From a checkpoint of a small transformer trained on Wikipedia.
Size: width 384, 25.2M parameters.
MLP neurons of a small language model. Each row is named by its layer, matrix (up: input weights) and neuron, and shows model dimensions 272-367. Each number is 500 + 40 x the weight over its row's rms, rounded and kept within 0 to 999. Numbers have three digits each.
A block is one neuron, or neurons of one layer that tend to fire together. After each block is what it responds to, as a language model described it from the Wikipedia text at the highest values.

L6.up346:455480492511445484518509531444575530496527506555503497479441468516462486522570472438464453534483535524467506463450519564558527453445491454532518479545458513449505494492461417508547487497453492490527495467551538488509524485481548538483483462557512526478520478502492463499484493467513481550
L6.up972:483499488560421467569488496502480490481464485523488455537505568499489487464542486468433500512469530511509517467522511538549476436468477492528492523546465496331477468486406512491480565462535588511520499494483519508426517505476552457500486520539566492490572471521496497518421524483513481482
L6.up1115:551486509483499529456507486505463456509478544485447552468529454559484457512529459468550528535466509509480466400504538549519504459477498508514542487442476574518483441455490438500489523511474562459435499458561481524504445570430509523498496552551554533509458482452522473450474541479527554496
L6.up1247:501529497416432510568503513430527467528445446493471508466502512581500477506574490463443497529478537501450492458483553545577514451496505471520553475530469530420465493513533499513480488521494546522504462490490542521490515564500568501502460460504609480500565478473476487527496527463563501436
Tokens opening a new block after a finished infobox list or paragraph, such as the == of a Wikipedia heading, a blank line after "(CEST)", or a table-row |.

L7.up1302:526482471607445534458512473476478498533518515528476569480497481517501436504504548491481523534421533431511452478439562573488533440514542485525508437468496486523499480453494428502515513462497537539528518443554527464509586490486513547527448484506517560470480460490494534487470520507474470555
Line-opening tokens that begin a new list entry: the blank before team scorer lines after football scores, hyphen bullets (- JFLAP, - Other names:), numbered-list periods; also "as" in "such as".

L5.up51:445523572439508489519538460449490474513480519519420443472529548471509501459522495497591598470507436556537457491521510453454530457522494499500516442487527548542495533483492487445435515546529508449466502546501464510510532440511460512473455432477523478465562426508455523485512523508478529536
L5.up102:498493554493521477543536492507538582476552477508457496477458532454427491435590569479495460530465545557484538516484501570528508476488567543519459457520455519454470402494468439527482500523480511438532471457573480468516489480499509521498434448563480508496467467504517462540530483461480437513
L5.up130:449515504492541551482514499463515538554497525546419459516447434553535512484557463495563542539491485461487421543531499494516472484425614560497448448508519489513540446497544480519458493496456517493510516536482426488475506432548508488504488544535423505521483441498551490518480490553531478523
L5.up162:404511534446517528535471451442555529484475626522426439517474477464493475455556440456561562533446515530515467546473457508562533456462532541509461491493523500428472423496482457495452494542448484475514494500460460448451514462494486426509499528522496496467478431457525530496489537516509537549
L5.up177:516552533542502535542545501515490531540530545507440530508511491445570448450487509453502459519465534487397550576444514563540486446479582534536454481529512484427526437469491463539544524490475545500471528462513455388479433556490454484474496516562431511561517494457453463580479513530475489533
L5.up233:444506491522409526513473424433557477498567547457405508502508521456522491452549518439460616506510514574518450506526556478525530508459500533484490450529455535457542553533506552465496520516429545435499533472446553456429459490525509501471476489516455500536512457529481509451480450491531515583
L5.up243:505436554499469573453488418411521529525545523471420533498502578464473469560516497483570613540492470565483481502553467492546503506481547495539500488481550541528531437485504524459412519537450495502475482452557465494452496435521490530513561460498471468466507480438479546429532497573519462573
L5.up543:422502488483472523588440536506548533544498596519457452525552438526501444491583456465474572533501514537503480502431490448572551455519562450517541466513535472499480495482536474466449513501393492450510529474545423459488537475563493497439444436524509475518528500446508500542495450472535477470
L5.up711:552504481529474502469501471481567537548508507585454572479514557571500468487517522478490408551481448488474468571458512503495537505499553496512543469561541472424521391505486523515505479471475514443504492434475467547468511474486507482476573506510495471473441452490491472550420570476526498450
L5.up775:449500540479486550543484583517496508514451470520486482509494465543527452437598484521520498540513432478472433487527473508527499431438500532549496538481536473530521572519535483401431530473516478503498493492456520427472509512570531513463435491548493486507492488521541499495513467472455553541
L5.up833:521586490538489514503494498489431576553485534597488539555495496474491482468505424482477558543438479538455517562519461507612486450504545478549452425554478506443487428461525509522505486377444501513496483417520508461523500529440557511462522468550436486500470507551472486609432467519477511528
L5.up1075:432446465490488495551500570499493605572524549559475483417488470440524541404585508513516558583427462552510412502487551489559508543491544515462450468462480475503497527505552475480423502593484465417545595464435513435522584451551467492472524441518470517507479467495514498528492427541476506521
L5.up1230:424407468504530521497488501419528489505528530511453524482531451510530455497592480473518524600458461545525451514490466550534509398467519550490497576475512541512580449507485496422385519552475536450484480489439461502500523505511487518462464546457457526492428472504515470457438604505550512502
L5.up1242:475524414478469486487425463454556563520483493555474506508496576523543479382583441424562543560429443517494450566458444498517497477489525514521530477554556463467498457482478504515427509481481480487497467480449511553528529464572505524458491503521408488494535460490490498440417483495524519469
L5.up1304:467481483497420536546478501464485480489444552523463605453454510482561373525506412525583502545533496515445493524548452544514495562549448515517506538470445541487516563506566505472445491501479537453540478523461497496491493525563491468489402526479566478526491510495502536446449549507499515473
L5.up1490:472508477527467590509484448498511554507442522486436476493465447476530475482499455515495540557524512487476494530503478578468530535534587466480499477485488461405539428487525512422468515379490576508495450526495446498474538479518479529477492561512404454542414490524548517520515511497413486507
Digits inside years in biography birth/death dates, like 19'6'3 or '2'018, plus commas in place names and lists (Jharkhand, India).

L5.up118:545466487430550443518623519468433524501538439541491530502511506460584478507483562514495570557537458479492460539478553505526537506541502545440457484474494480410559571477510489434523515521526465502506502489499464436480491522517453569452523488547481508529493453508519451513515509551477484438
L5.up163:469545502509394552476462601535506506475513563596495539481447504499523461472443465464499512485412553491421497540418504497531498460545549526498551466530492478547475449522522451504494505442520634501455506436595505507490550581501482451527458459544494523491479482501483490549415529518539536530
L5.up408:495483459543487507471532526449542522581560539578523551517488473428494471518460569482483511518484483501505496601482571616517522512484521514439460431469511498417509501502448501452550459504497549465510515461508488479479527518495476501452459412486504492475487466588569466392544529547499447475
L5.up499:511545497489482516437517500492450536509531486479488466474484472540468503603636541489490437437500441528504475480521503499530501472528466521534459409530470482436491466460496498499575490446474489498503514507466483477473493491470594491426495496510493512461543457516499507506507520590480455469
L5.up654:486486519523454518574557515453528489499489480482506467436455487568449470529498574440493423518506506530469505519444545570547538433515557441526489436509440494431421494476475446530515478546454499528483520443550520487514565487544544469491460452552577555502465474514507529500534536552513459496
L5.up831:499493527660500541356538504435515485516521497467479598484493478560496493525428545473499574521516501533484439531454486505470494509537512509468442466476523473466545568476459542469552454498423554487456485463532497522512529501493478517492491443465503506476436474533521457437504511496551493542
L5.up855:484535541448503488479480535511559593578549482488527498510523567499454473552492516465480459558491449569521576512459451551558507444478525577457478508492421513493512523497489420488584544494504531489497523473578417543482487518481547566454546390544462466489447481505497493482456518504492452510
L5.up884:492522563511532515550525474477456514480465468539530490498538477470472476544459524492524500572477494491461516520512538498515551492522504481519499464536505508514533437433467474553443463499514507460511473514517512485503527498546498541473519512530505520506465480481421580510477503510496478591
L5.up896:469498456552457524474503419500488519487510536532528520551524515556512506471481382458474547528494556496513473499478548518545510530458555496489449540464440437432538490480501492476539501445484538450482505433511426587512557465451532473427567512505453421528516456491505460490478475552431560538
L5.up897:475524494435470513476497477487526559502524482527529432503480545484501490489523480413465436498462521498493430484475551434502542452517486497466475454468461477464441488516532493479549518437522569500508474470505516468434564459544456561551457396510453498483498485499496500505575542490618489505
L5.up1163:490492459487482508440527536486484477453507514459495522468546563571501428462524525488571488596472505512524479469478445539497550540526499458555574548479476535463510513533516441468495498505569555525505484477549573507527491539429521508505489472475546518454494462461448513476383507450537540504
L5.up1173:495487462468504478563544504503468607551474541526480471465457525429504512543469537538550485569551428546500512473494452551538576544473542464456536480543529519426506468477538498479558502558470512542500525547551540447443531476465434458531417452515472429490562473490534464447574495550441502509
L5.up1259:522537564548488519463544593488489534561507529502452506482450567465484503545497499510480529477497515428480501488440554499456495501496508497482487322556510485506468509497565446479507486539524575471491505442533498395496543534532512534518433486515534496503463487537507456565529517492483506555
L5.up1365:492516511526408533488489557501538494523512512544489538455513514565489498523523525481530488505458488450474498543497488572577524517480502489463543458452550530532497479483475499496500500390490521548513537467508445488468517546462434515468520538512516546514456495500423517522423518493515488544
L5.up1421:494486487511516483437520455492415525462477512506542548427519503589438405523497537530508408538519472520508529476493495511499491476516491489480490506560455470565538504496479463411514499434509578485482480491555515478487483666506491495492464438484544553493468499455501535510431575504561474547
L5.up1523:455479472529454502487584465448476530568620429563494541481479521470534459457465550527545503552446464524452459513565593541477524475507452531461458478505506478409503495455501506516519491527557510449506527465500530480460520505507398430484489415484505526480480460488509520438531520519514500517
Hyphen bullets opening a line in list items such as film credits, infobox fields and See-also lists, plus rare word-start pieces like cl, fl, expl.

L6.up49:424533510424497581431509527518487560469461543481412531385486547387480488416516513541564552582488470475528511413524461470449521548480584534465451540506538519539495508499499475418548504508480534478517467449545493406478498570529535473505443451527502451526521467531506451545476501493455478552
L6.up374:571504539457541571497507538512461533509462541521450494499542523572524483512525509516540555494488589535498390442491494408552548428465524497523420495501533492482524524492476416487495518520445513419457495481543520475517513453471505475534562548519546555463414473436551576426482559500472514479
L6.up594:546605562498483575486425481443408548586496519577479511506473517507511482483521473483538552529449492519471491481484473476515492505451505473520481487501451548490485517494439499473550494461540517498491479470485461512518546514544628521454494487517514459495382495516484565560486561464595471459
L6.up810:452533531485442499426453515472530505502537498559404508487491509428512427495577492451507584491486529515529508454506482553521573527453525540519470474457451552476565480533519483467499529518472519467502471496478494366473506518491520553487454523465486461441429461540512508523416538474551451543
Prepositions and separators right before an expected place name or date, as in born in, summer of, University of, Label:.